{
  "intermediate_size": 768,
  "vocab_size": 2048,
  "hidden_act": "gelu",
  "norm": "layernorm",
  "rope_fraction": 0.25,
  "qk_norm": true,
  "bias": "all",
  "tie_word_embeddings": false,
  "parallel_block": true,
  "init": "normal",
  "decay_fraction": 1.0,
  "final_lr_fraction": 0.05,
  "max_seq_len": 1024,
  "doc_mask": true,
  "max_steps": 5576
}
MLP neurons of a small language model. Each row is named by its layer, matrix (up: input weights) and neuron, and shows model dimensions 64-159. Each number is 128 + 24 x the weight over its row's rms, rounded and kept within 0 to 255.
After each neuron's rows, "fires after" lists the tokens most often just before its 100 highest values on Wikipedia text that the model never trained on.

L4.up268 [107 169 146 113 162 115  95 137 126 159 147 139 170  99 148 127 168 116 106  74 137 161 100 138  75 134 116 134 126 127 137 168 129  93 118 139 137 112 129 129 103 132 113 143  98 134 130 135 161 133 161 102  70 107 169 137 105 114  82  91 109 117 115 145 126 150 150 158 171 129 178 141 133 121 121 141 131 142 147 105 140 142 120 131 127 145 127  81 143 141 140 149 145  87 119 100]
fires after: " ex", " to", " on", " Con", " con", " in"

L4.up135 [151  88 111 125 101 125 133 135  91 136 119 115 113 170 115 127 124 147  97 121 148 141 143 152 118 103 137 110 107 138 135  91 119 152  83 186 103  95 140  99 145 116 131 107 121  93 154 126 139 166 155 128  79 132 165 130 100 115 115 100 120 162 108 147 141 139 152 206 123 143 145 162 142 149 140 137 156 114  89 113 134 144 123 141 170 144 159 139 128 156 146 161  77 109 154  89]
fires after: " his", "\n", " her", " the", " Du"

L6.up238 [123 151 128 125  99 121 144 120 133 148 109 132 143 144 144 109 159 140 103 109 133 134 121 143 112 150 115 158 127 115 143 145 141 111 109 151  89 136  93 116 116 126 177 125 146 132  77 111 121 120 151 135 109 143 179 136 112  97 161 107 111 129 137  91 110 131 106 123 149 133 126 155 122 157  72 144 131 131 151 148 139 107 104 106 187 151 103 117 163  99 117 180 162  69 124 116]
fires after: "lo", " de", " Lo", "vo", " La", "le"

L6.up720 [105 136 136 164 124 102  91 105 122 141 160 105 122 142 122 115 165 166  99 122 108  96 100 176 127 117 137  91  84 144 142 127  93 118 126 129 164 139 135 103  98 156 137  88 100 164 153 161 186 129 130 194 131 109 111 146  91 104 117 119 126 126 119 154 150 118 134 167  88 129 147 147 148 128 117 149 118 118 150 153 129 107 140 105 187 154 137 104 142 125 141 154  94 140 120 130]
fires after: "ar", " p", "um", "li", "ur", "t"

L4.up210 [136 161 135 115 133 113 146 168 135 137 115 144 190 139 150 139 128 181 148 162  92  84 134 137 130 121 140 138 135  98  92 103 124 135 115 158 168 175 185 112 115 138  94 147 126 145  84 133 153 138 160  90 122 143 108 154 142 144 108 100 126 162 124 104 123 112 100 145 147 105 149 145 134 123 103 126 138 134 127 148 127 133 116 123 115 120 112 156 123 121 104 129 120 147 120  99]
fires after: "c", "er", "n", "on", "d", "th"

L4.up3 [174  88 114 140  88 109 129 128  95 157 146 110 126 113 131  91 141 136  97 155 163 147 110  99 116  93 167 158 135 143 139 130 125 132 140 168 179 108 152 128  96 143 167 157 110 123  89 117 194 128 128 112  98 123 131 121 126 119 148 121 109 151 102 151 145 114 138 122 126 136 146 137 160 129  68  99 146 133 135 113  79 122 119 162 135  76 116  88 178 156 119 155 107 109 121 171]
fires after: " F", " E", " Bo", "F", " po"

L4.up703 [135 103 149 120  90 126 135 159  80 125 101 156 123 142 118 113 122 129 150 153 130 170  95 109  84 140 189 138 135  90 137  98 143 133  99 162 114 115 156 119 142 153 123 126 151 134 136 155 126  82 137 139 117 150 147 122 120 168 139 137 167 106 106 122 162 139 156 141 126 180 139 163 126 120 121 106 122 179 129 121 110 117 135 109 152 103  93 130 143 148 118 158 159 105 122 144]
fires after: ".", "th", "t", ":", " re", " "

L6.up143 [120 174 173 122 122 126 112 129  99 189 148 123 146 156 125 150 140 145  87  99 105 111 116 106 136 133 119 158 113 163 137 166 156  99 131 132 148 170 111 134 148 118 123  90 153 149  67 121 127 148 104 146 121 101 148 158  96 102 140  83 127 173 140  98 139 122 120 119  68 158 106 152 153 174 106 155 120 144 145  81 140 130 159 125 160 140 128 111 150 151 129 144 139  86 159  95]
fires after: " La", "lo", "la", " so", " la", " Da"

L4.up46 [139 128 123 136 149 113 150  51 119 148  86  93 141  63 123 146 158 165  67 137 131 151  95 147 133  86 117 103 137 100  68 103 178 123 122 141  96 154 167 114 110 141 119 121 146  96 165 144 135 163 117 121 164 155 153 145 163 133 119 122 132 132 131 111 108 110 163 126 116  79 178 150 152 140 135 113 103 122 156 138 129  82 145 122 114 155 145 125 154  90  87 130  83 128  97 135]
fires after: "s", "port", "as", "ic", "ant"

L4.up413 [128 163 150 147 139  94 137  64 128 150  95 166 184 133 160 148 155 158 127 104 132 128 113 143 120 112 113 120 146 141  90 113 136 111 150 115 159 182 153 121 132  99 119  87 119 146 103  81 143 107 172  72 111 133 136 130 102 106 109 126 149 117 112  91 148 142 152 115 121 100 119 136 142 138 113 134 136 156  97 153 115 125 121 139 117  98 177 152 112 117  86 138 133 104  97 133]
fires after: "d", " S", "ed", "put", "s", "all"

L4.up27 [129 112 115 109 143 135 125  88 124 142 143 101 122 159 117 170 190 133 102 164 111 114 143  88 149 102 126 103  84 132  76 130 123 119 124 121 131 148 118 102 130 115 106  98 168 150 124  93 144 150 149 131 151 106  74 129 141 119 116  90 156 125 132 140 124 142 152 157 139 146  91 137 110 106 127 160 130 152 154 112 142 121 146  88 140 110 156 134 129 120 123 117 118 114 113 125]
fires after: "at", "ult", "t", "cent", "ment"

L4.up356 [146 144 101 100 111  89 105  86 146 146 109 113 139  84 142 164 143 164 139  93 157 117  90 115 135  85 150 108 132 137 110 131 132 135 142 167 127 136 113 108 123  85 142  94 158 121 147 131 131  86 143 115 102 136 147  81  80 107 149 146 107 107 119 131 123 126 133 144 111 143 161 140 117 116  94 123 146 134 153 142 105 180 148 140 162 103 114 163 174 110 104 142 131  56 139  71]
fires after: " ", " S", "/", " a", "t", "s"

L4.up540 [143 119 143 125  97 113 123 141 103 116  75 128 199 112 127 125 176 118 112 116 164 148  95 136 113 100 118 137  96 123 113 128 140 144 135 132 103 138 113  66 125 138 136 141 139 116 134 125 122  97 156 145 114 142 115 126 122 157 137 109 133 100  92 143 124 142 124 168  93 171 153 169 133 129 103 114 122 174 178 120 114 178 122 102 179 153  90 112 133 136 134 102 128  94 118 122]
fires after: "-", " De", "th"

L4.up336 [138 125  98  63 140  89 112 163 151 140  93 126 131 121 113 125 137 119  95 129 137 110  91  79  93 128 169 149 162 139 146 125 138 135 137 125  91 144 142 117 132 126 164 147 148 149 134 121 142  98 127 106 115 135 122 125 146 141 156 131 119 136  84 121 159 132 116 143 154 106 120 133 178 165 107 162 126 143 109  95 144 176 148 115 173 124 166 117 146 159 114 131 118 106  99  97]
fires after: " se", " con", " the", "com", " The"

L4.up534 [124 120 140 157  91 125 149  52 128 206 110 128 147 132 150 135 150 193 116 146 130  92 114 135 115 121 120 129 122  91  78 125 114 125  95 133  94 165 148  97 166 120  91  68 124 152 135 162 141 119 122 108 129 115 133 165 110 101 143 123 128 102 138 138 116 166 115 124 122 100 165 148 133 111 122 120  98 128 150 112 110 130 100 170 130 163 112 109 143  96 107 151 115 104 111 107]
fires after: "s", "ers"

L4.up234 [110  97  99 138  74 131 125 141 130 112 143  92 128 157 101 120 153 133 148  94 176 129 131 142 123 118 134 120  96 107 126 136 117 139 138 147 121 124 123 122 143 149 142  93 122 138 152 144 155 145 143  96 138 102  96 126 134 111 121 106 144 134 137 131 149 102 122 119 131  91  97 156 160 150 122 171 111 106 108 117 151 123 141 119 174 153 151 108 135  98 122 162 130 100 130 111]
fires after: "ur", "or", "er", "man", "ar", "n"

L6.up2 [118  70 147 108 112  99 115  79 103 106 123 140 139 129 111 112 165 169 118 141 131 178  97 107 100 126 175  98  74 151 116 165 118 117 141 165 124 102  99 136  69  88 169  99 138 142 141 148 163 144 105 134 111 144 164 134  97 144 130 102 149 143  91 133 145 150 165 145  94 103 150 161 140 128 138  93 140 155 104 114 109 114 141 120 125 136 104 124 141  77 120 180 144 104 130 141]
fires after: ",", " to", " and", " |", " about", ";"

L6.up174 [198 119 103 127 136  91  97 116 118  99 111 104 150 119 132 120 136 160 155  89 132 104 121 114 125 132 131 130 129 105 112 129 157 160 140 105 121 153 105 113 121 102 107 142 152 178 160 101 132  70 143 159 113 105 127 125 115 109 132 136 125  93 155 117 159 128 112 123 103 106 157 133 132 134 121 147 129 154 136 162 117  95 122 116 122 116 152 186 118 112 103 119 152 128 130 132]
fires after: "s", "oc", " 0", " ", " |", "us"

L4.up23 [142 114 113 147 121 117 108 122 102 176 138 100 102 112 118 137 190 101 110 141 130 106 138 117  84 115 149 164  85 140  97 138  90 139 103 167 149 158 144 106 127 137 120 108 109 117 113 118 160 186  70 105 147 129 141 151 145 124 138 114 123 131 105 167 167 115 151 126 137 142 112 132 142 119 148 150  87 132 149  52  95 170  84 149 126 116 161 114 205 158 125 145 120 112 182 113]
fires after: " Bo", " Ma", " f", " I", "F", " feature"

L6.up3 [118  96 134 100 169 156 133 146 137 114 114 113 136 118 137 135  74 112 117 106 200 103 150  98  72 153 152  77  92 124 122 117 166 156 157 124 118 142 115  87 119 140 132 124 166 143 126  94 132 106 171 147 154 112 104 109  97 116 137 101 153 126 143 186 151 143 106 136 134 155 134 157 135 150 141 126 145 196 119 120 136 128 104 122 109 156  91 139 160 114 107 117 133  93 112 114]
fires after: " re", " De", " Con", "c", " Re", " c"

L4.up258 [141 167 136 131 120 133 102  99 120  92 130 153 115 117 130 145 158 114 137 105 142 138  84 128 129 123 147 134  95  95  97 104 111 122 107 144 156 121 137 142 114 103 147  84 162 136  91 150 180 143 157 207 149 138 125 136 120 108 117 117 108 133 130 132 170 103 155 151 155  84 166 115 170 153  93  89 123 132 120 111 118  94 143  96 145 136 180 111 111 127 117 167 118 125  88 149]
fires after: "it", " c", "act", "ur", "en", " con"

L6.up351 [152 135 146 120 140 113 165 127 170 137 144 152 175 169 136 122 125 159 153 132 122 117  86 114  78 103 136 132 146 117 115 140 112 163 151 133 132 155 141  79 152 103 144 109  87 169 151 131 130  94 117  99 130 109  98 108 140 131  98 123 149 127 118 117 106 123 123 139 125 146 128 150 149 149 109 111 146 113  57 134  92 116 165 160 112 153 121 143 107 110 124 152  95 128  98  63]
fires after: "c", "d", "n", "w", "il"

L4.up657 [117 117 166 123 111 144 153 128 119 107 191  93 154  95  99 153 123 125 153 113 155 133 133 124 131 188 162  94 127 127 158 159 125 160 116 149 140 144 159 117 134 107 166 127 154  89 116 150 129 105 140 117  87  84 104 113 123 108 124 135  97 123 125 121 189 141 130 132 173 106 107 186 118 144  73 124 132 181 143  68 126 146 119 119 135  86  99 137 148 123 126 137  87  74 149 129]
fires after: " (", "fer", "==", "-", " con", " pre"

L6.up340 [143 114 110  83 107 118 113 140 121 136 155 126 124 129 121 100 135 138 132 118 181 128 193 135 120 128 151 153 113 133 154 123 132 144 146 123 178 156 139 116 104 101 136 109 131 158 121 151 126 129 152 120  97 137 151 125 131 106 150 116 146  99 102 145 130 114 131 136  88 152 135 166 125 110  78  93 137 123 114  92  68 153 103 115 168 149  89 105 152 173 146 165 183 114 122  60]
fires after: " de", " De", "e", "ne", "re", " se"

L4.up656 [139 121 132 111 106 124 168 148 145 140  77  94 161 151 127 125 126 166 119 134 149 139  88  97 139 114 134 148 141 105  85 111 149 165 112 150 153 142 133 108 168 100 123 106 137 136 115 114 123 123 168  88 122 121 114 148 127 100 118 121 107 104 125 161  67 129 129 141 150  86 150 105 119 125 126 113 131 161 147 118  75 121 137 169 144  84 132 107 161  73 127  97 106 135  62 146]
fires after: "s", "l", "il", "ill"

L4.up361 [169 144 144 125 128 102 104 103  81 105 155 120 117 113 134 138 119 173 142 163 161 108 124 107 136 141 131 127 144 148 123 141 139 114 163 168 154 109 141 110 139  88 111 111 154 114 137 124 133 106 158 109 141 146  97  83  97 117 110 138 115  97 128  85 111 127 134 134  94 162 133 115 122 110 113 125 122 136 153 141 129 161 135 134 108  97 107 109 142  95  95 131 145  59  76 145]
fires after: "s", " (", "/", " S", "S", "-"

L4.up76 [157 135 142 107 128 133 120 120  97  83 153  82 127 129  85 128 177 122 156 114 149 157 131 114  84 117 118 111 172 138 112 143 131 126 160 146 193 167 125  69 166 135 124 139 132 116 171 102 137 148 155 109  77 121 118 156 139  87 140 120 128 123 147 145 125 118 149 125 150 157 136 177 127 164 113 142 103 170 147  79 111 174 107 136 123 111 160 117 108 152 126 160 156 103 106 105]
fires after: " (", " in", " the", " ", "-", " In"

L4.up667 [120 144  58 120 131  63 136 131 128 171  83 145 124 119  85 116 135 125 133 142 149 154 155 124  70  97 100 116 129 136 141 119 132  94 160 124 139 148 138 145 124  85 177 114 107 135 162 123 181 154 132  95 119 143 144 110 113 104 123 107 135 150 138 158 181 115 153 117 102 145 153 146  95 136 113 108 122 140 108 117 116 169 107 111 132 112  93 146 152 100  62 135 115 131 135  91]
fires after: " E", " Ju", " U", " km", "-"

L4.up45 [136  64 132 125 142 143  93 121 119 115 143  95 145 111  91 139 129 161 143 105 128 117 104 105 148 128 164 140 119 137 106 141 120 128 115 155 122 131 161 145 134 112 143 179 136 111 154 126 157 127 142 161  92 169 140 165 159 144 112 129  88  88  89 166 115 137 112 168 111 149 169 153 117 103 112 140 125 144 148  98 142 171 130 160  88 117 157 103 138 159 116 144 129 102 135 137]
fires after: ",", " and", ".", " after", " "

L4.up188 [160 176 135 123 112 105  97 103 100 146 152 116 102 122 130 120 132  99 145  52 176 110 167 131  97 102 147 139 120 103 139 100 123 154  82 132 123 164 149 146 146 141 143 152 135 164 110 113 167 135 117 127 159  74 156 115 112 153  95 126 105 145 134 116 121 130 110 161 125 125 155 101  96 117 120 100 120 157 143 154 118  91 161 155 160 162 164 139 117 141 104 131 128 114 128 155]
fires after: "ci", "li", "il", "ip", "ri"

L4.up456 [139 105 127 113 157 149 100 117 108 132 118 113 156 113 119 118 123 153 182 152 141 105 143 106 125 156 118 107  65 134 129 175 174 121 164 102 115 132 131 111 121 136 117 105 151 142 127  91 115 135 116 114 151 162 123 158 117 116 168 123 126 123 100  78 158 120 129 159 112 122 136 144 105 126 128 119 104  95 131 140 126 116 150 121 120 151 112 108 144 117 121 128 171  95 105 122]
fires after: " ", " in", " (", " was"

L4.up615 [128 146 108 109 125 100 118 109 132 110 126 141 161  80  81 138 114 168 120 147 191 137 107  74 156 132 144  84 108 120 170 173 169 166 161 112 106 114 127 132 110  62 137 119 143 109 146  92 115  92 159 134  77 131 164 132  77 111 132 117 114  97 100 116 120 136 116 121 113 141 163 154 142 117 100 110 133 113 142 127  65 119 149 162 144 108 141 132 168 126 135 115 143 102  91 138]
fires after: " ", " a", " \"", "\n", "|", " ("

L4.up443 [ 97 163 163 124 105 118 131 154 116 131 171 123 121 114  72 129 143 116 107 126 136 128 125  90 117 100 142 116 123 132 134 106 120 116 150 154  75 158 112 138 190 110 144  87 114 107 150  99 194 114 124 142 133 111 132 130 156  66 128  88 140 150 142  98 151 136 148 187 126 103 143 137 142 166  89 150 101 144 104 100 112 124 164 137 178 132 137 135 113 140 117 163 122  97 165 132]
fires after: "ur", "er", "low", "g", " end", "ri"

L6.up53 [109 133 133 104 136  92 144 167  78 104 151 153 120 112  84 130 182 153 122 137 169 161  92 118 127 139 116 120 136 152 120 165 144 161 140 127 116 126 113 132 101 120 184 109 122 118 125 146 128 125  92  69 105 161 131 128 143 173 154 116 122 114  72  92 181 125 164 135 159 125 158 156 112 117 103 111 118 131 124  91 102  82 103 127 134 155 157 100 146 150 131 125 112 134 150 129]
fires after: " in", " of", " from", " to", " and"

L4.up194 [153 185 128 109 148 127 116 126 112 161 103  52 168 121 127 104 151 192  68 117 124 114  89  99 124  89 121 121 104 127 106 166 158 147  96 125 157 152 108  55 177 108  98  91 153 164 109  76 121  93 164 118 109 112 156  82 120 113 140 121 112 148 131 142 108 132 133 156 144 145 129 155 144 121 132 137 150 166 130 163 130 155 116  87 152 116 140 140 159 125 109 162 106  87 136 119]
fires after: "s", " A", " a", "x", " S", "le"

L6.up354 [112 135 154 111  86 104 104 130 156 115 131 117 100  73 127 125 137 150 103 123 164 150 149 141 116 174 133 145  89 177 147 135 145 179 133 144 107 140 149 118 133 119 170 133 147 135  85 131 132 107 139 100 112 115 142 112  86 133 100 123 122 100  91 103 142  88 106 135 160 122 138 141 134 162 121 153 132 109 152 141  96 113 122 126 148 168 104 108 143 167 116 118 162 127  95 119]
fires after: "or", "le", " In", " Pro", " di", " de"

L4.up701 [174 115 157  68 167 110 119 126 110 115 114 107 138 174 125  92 155 147 111 126 162 109 105 111 112  79 183 122  74 114 131 156 164 151 131 139 107 151 162 113 100 138 172 110 105  97 163 109  95 121 101 109  97 157 104 126 142 115 114 119 164 120 110 119 113 142 113 129 143 174 181 130 147 140 106 118  91 140 131 117 104 150 113  86 157 161  93 122 135 148 136 127 153 123 126 113]
fires after: " de", ":", "ne", " we", " ="

L4.up191 [136 122 168 119 139 135 123 162 101 112 122 154  97 151 118 124 124 109 114  63 134 126 124 125 112 128 138 153  93 123 139 132 121 129 125 111 166 160 140 125 152 110 104 139 134 173 122  98 127 119 170 129 159 162 166 122 119 109  98 114 140 136 150  96 145 105 117 130 128 147 197 118 170 174 101 119 112 127 136 122  65 151 134 144 141 134  98 145 151 185 106 129 149 116 106 132]
fires after: "e", "ne", "la", " Ha", "de", "le"

L4.up298 [141 154 140 108 164  90  91 112 107 123 170 141 159 101 119 108 142 149 142 135 132 150  94 132 120 122 134 105 135 126 128 135  94 106 108 169 125 117 157  98 163 137  94 124 125 136 126  89 181  98 119 123  89 162 116 112 142 144 162  91 149 123  84 134 139 159 137 173 129 164 172 163 141 129 134 156 117 159 126 125 118 110 100 125 152 149 135 109 134 169 149 163 146 105 108  99]
fires after: " at", " in", " A", " con", "d", " c"

L4.up47 [136 145 108 111 161 132 121  95 125 163  73 108 134 123 112 180 167 157 108 101 124  74 142 133 135 121 111 118 131  72  76  93  98 158 130 137 124 159 163 116 141 118  96 113 159 157 129 112 151 154 125  90 126 112 115 123 108 103 189 115  93 141 130 124 122 156 189 102 151 142 170 170 130 125 139 200 106 137 145  93 118 143 134  83 118 136 159 127 132 137 111 155  82 108 115 141]
fires after: "s", "ic", "z", "n", "ist"

L6.up198 [165 137 158 145 111  98 124 128 148 147 137 117 155 145 116 117 135 119 127 128 109 144  87 138 117 152 157  88 109 126 101 105 140 149 111 110 141 118 144 158 168 123 126 154 135 111 126 135 140 166 144 118 153 197  95  93 130 106  94 117 116 125  86 107 122 130 122 163 133  84 132 155 174 168  94 108 124 102 127 128  75 117 127 140 217  90 138 152 125 132  82 121 140 121 110  87]
fires after: "n", "d", "w", " d", " N", "l"

L6.up487 [147 118 121 123 137 114 135 113  98 140 121 167 158  97 138 112 152 160 163 161 159 168 125 136 132 115 178 100 146 137  99 106 137 148 158 120 102 146 104  96 138 102 169 124 153 107  94 124 129  86 122 141  97 166 137 103  97 126 107  87 111 106  63  97  96 140 169 149 117 125 110 146 131  89  97 155 128 138 107 136  94 111 111 135 170 122 142 157 128 144 119 135 133 115  93 115]
fires after: "s", " S", " the", "S", " in", "c"

L4.up357 [161 109 153 133 100  50 114 152 151 147 109 124 143 148 141 134 146 135 122 125 108 149 126 134  90 122 106 127  86 115  82 170 135 140 131 104 111 137 128 162 181 143 114 124 148 114  78 124 135 174 145 131 105 142 161 141 130 109  79 129 139 129  85 123 103 123 139 141 177 129 138 139 179 138 131 136 113 116 169 164 127 164 125 178 109 102 131  94 156 113 115 141 168 125 104  98]
fires after: "o", "n", "le", "ra", " Ra", "te"

L4.up39 [104 146  93 106 133 129 112 117 100 139 189 143 152 119 115 147 140  99 152 131 149 120 144 119 109 135 135 116 130 138 100 135 124 145 105 108 133 130 106 140 154 112 140 102 124 116 153 134 151 161  99 118 128 139 103 129 120 121 138 125 128  98 150 126 118 157 143 155 169  76 118 115 106 110  99 140 104 111 107 115 105 127 144 151 117 120 161 132 105 159 143 145  87 101 125 148]
fires after: "m", "r", "man", "er", "ur", "der"

L4.up373 [134 140  88  75 161 156 103  85 107 157 106  97 135  90 136 135 174 128 157 140 122 102 115  73 124 104 117 154 136 161  99 128 100 155 155 177 110 139 154  99 141 123 133 122 127 145 150 125 139  87 141  96 108 144 129 131 122  87 128 129 132 117  75 100 148 111 125 132 146 131 137 181 157 119 117 132 116 121 132  89 138 130 145 108 111 106 141 114 126 147 108 133 119 110 160 165]
fires after: " (", "-", "\n", " 2007"

L4.up721 [146 147 111  78 125 129 129 129 109 144  88  91 142  78 116 129 133 143 132  70 180 138 144 124 119 105 175 159  46 144 131 120 123 110 133 163 132 149 143 107 109 128 154 111 170 145  94 127 125 128 116 132 102 104  80 129 145 130 159 146 138  97 143 116 138 108 118 156 139 131 126 142 149 175 134 107 142 148 153 112 106 146 164  80 136 144 128 118 142 151 116 142 135 110  94 102]
fires after: " de", " De", " re", " di", " se", " con"

L4.up109 [152 108 144  59 116 114 100 141 103 152 171  86 130 170 109 105 138 139  79 138 127 140 100 114 117 165  97 137  91  69  74 128 132 131 100 105  80 158 123 106 170 138 129 164 139 157 120 126 112 125 112 103 102 115 135 144 126 141 132  79 119 148  66 109 111 139 108 106 124 102 147 130 137 109 118 170 154 142 136  89 139 138 133  81 164 140 192 119 148 171 143 150 121 112 109 146]
fires after: " the", "tor", " public", "ent"

L6.up276 [165  98 156 128 136 115 121 116 128 144 131 137 128  92 130 123 181  94  85 101 103  61 142 129 111 150 117 108  89 112 143 130 127 131 126 152 147 148 180 144 158 133 136 124 118 130 114 101 155 132  97 143 139 106 149 122 115 170  92 134 131 150 131 173  99 115 120 138 127 156 174 123 149 157 109  70 111 163 142 162 128 147 111 130 133  68 102 103  99 120 139 100 140 107  73 153]
fires after: "ra", "te", "la", "le", "to", "ma"

L4.up749 [ 97 135 112 115 156 136 109 116  91 144 111 141 121 122 145 109 173 144 147  92 130  97 175 106 113 120 139 132 130 135 125 130 147 135 113 100 134 167 136 115 163  99 123 125 133 120  89  94 140 127  95 149 145 166 167 102 151 121  86  98 110 126 130  83 128 158 129 143 174 138 158 134 150 188 120 133  91 100 113 126 138 142 160 164  98 143 163 132 126 141 111 172 105 110 151 149]
fires after: "un", "ri", "r", " Ri", "n", "ci"

L6.up157 [173  90 142 102 130 117  94 103 102 160 171  89 125  70 135 145 148 154 159 118 120 126 126 106  83 145 147 118 103 117 103 130 156 156 147 120 120 136 152  87 104  95 142 115 170 127 109 144 131  83 121 104 105 130 114 122  92 113 169 154 101 150 157 112 120 120 110 133 122 187 132 164 150 113 142 126 145 159 124 155 102 134 152 100 160 126  99 164 151 106 103 157 145 129 119 110]
fires after: ".", ",", " de", "s"

L6.up329 [141 127 127 169 104 115 102  97  85 129 132 121 149 156 123 136 130 135  93 117 145 147 119 143  96  98 114 155 148  68 127  94 133 161 117 125 121 122 137  75 135 143 110 166 153 161 108 118 107 137 152  87  91 130 138  65 145 110 129 102 144 123  88  89 119 100 138 151  92 109 120 145 129 147 117 166 127 149 129 136 133 130 138 114 173 137 139 138 154  99 101 150  88 124 111 151]
fires after: " the", " A", " his", "A", " C"

L6.up618 [163 146  99  76 143  97 130 136 140 144  77 116 147 110 112 143 127 193  82 127 165 111  79  95 129 150 154 168 130 106 126 116  97 125 175 153  90 155 125 126 172 102 153 131 158 117 116 113 100 123 155 107 106 168 136 122 137 132 106 120 118 140 112 155 110 119 116 122 125 156 153 143 131 101 123 191 121 109 162  80 119 156 108 145 162  98 156 128 125 146 113 156 115 122 135 105]
fires after: "\n", " the", "'"

L4.up59 [111 149 136 153 113 137 132  80  98 129 119 150 151 129 139 138 159 161 152  96 173 104 132 121 142 154 138 122 159  98 104 130 123  96 128 130 113 135 111 149 161 129 101  81 158 102 107 126 178 126 162 122 104 116 110 155  94 117 146 138 138 139 133 133 112 100 116 149 147 103  89 161 151 141 103 108 103 115 129  97 135  89 123 161 138 132 131 141 127 106  98 146  83 129  92 139]
fires after: "ur", "ar", "un", " Ar", "en", "ctor"

L4.up81 [145 131 153 116 141 134 121 163 157 136 133 111 121 103  92  63 161 190 138 130 161 139 158  94 156 102 136 147 103 132  97 159 141 138 130 106 126 123  89 130 131 122 110  94 144 150 143 126 135 121 127 130 113 149 110 117 107 116 153 132  99 121 119 135 137 129 170 125  70 145 160 176 115 149 120 131 113 140 138 139 134 139 146 153 138 145  85  96 160 164 133 148 158 103 120 109]
fires after: "s", " de", "en", "ne", " North", " south"

L6.up121 [158 118 117 141 161 128  72 177 134 110 141 150 108 122 129 112 123 126 152 119 161 138 113 104  82 119 148 129 145 104 133 139 131 129 154 160 173 125 126 123 141 135 155 130 118 113 132  84 143 172  89 118 132 111 111  80  98 105 115  92 126 113 134 135 172 100 100  96 107 131 107 117 136 126 100 130 121 143 110 123  73 165 116 133 140  86 103  97 139 140 102 131 110 104  97 115]
fires after: "te", "e", " E", " I", " K", "-"

L6.up135 [127 143  99 102 103 177  90 131 108 153 149 125 163  95  95 101 114 138 144 105 142 116 163 107 122 129 192 139  69 122 127 192 167 129 153 109 112 129 121  74 105 119 108 120 128 173 131 152 120  96 120 109 144 149 103 160 117 101 133 149 160  77 133 117 170 125 147 139  97 162 150 122 111 160 123 125 126 171 129 150 133 161 148 119 139 183 103 159 100 118 110 121 142  97 156 134]
fires after: " ", " de", " re"

L4.up417 [107 104 121 115  95 124 154 124 128 128  84 173 121 110 139 134 152 100 106 145 155 165 124 116 106  76 154 154 101 134 162 112 131 149 135 139  97 122 123 132 146  98  91 143 148 152 121 120 149 147 135 133 122 169 134 124 154 128 109 129 124 150 130 141 130 110 157 164 137 136 172 153 120 158 155 151  97 121 114  74 128 114 108 152 162 124 125 119 147 153 108 113 138 137 102 116]
fires after: " in", " con", " In", " Com", " a", " de"

L4.up285 [144 103 131  94 133  60 132 131 169  98 159 183 105 111 100 129 165 115 106  92 131 151 163 136 123  95 165  99 109 159 148 132 145 139 122 138 113 109 125 145 109 108 142 132 131 146 123 135 147 130 122 120 109 135 167 101 155 134 133  93  99 123 130 137 100 144 163 150 125 110 132 114 154 141 128 140 139 143 108  89 130  83 129  94 167 152 156 104 136 154 139 154 146  97 138 101]
fires after: " pro", " con", " Pro", " in"

L4.up113 [115 102 127  88  96 131 121 120 118 139 134 123 131 109 118 120 121 158 150 111 153  81 133  88 137 150 137 129 102 124 117 115 132 121 140 117 133 166 137 150 116 129 151 122 149 135 125 152 181 115 131 157 115 139 104 115 121 134 118 146 132 132 109 171 140 145 120 173 122 115 166 166 114 143 103 126 111 172 165  67  87 186 129 130  97 119 105 145 160 132 130 127 109 133  77  98]
fires after: " $", ",", ".", " +", "+", "re"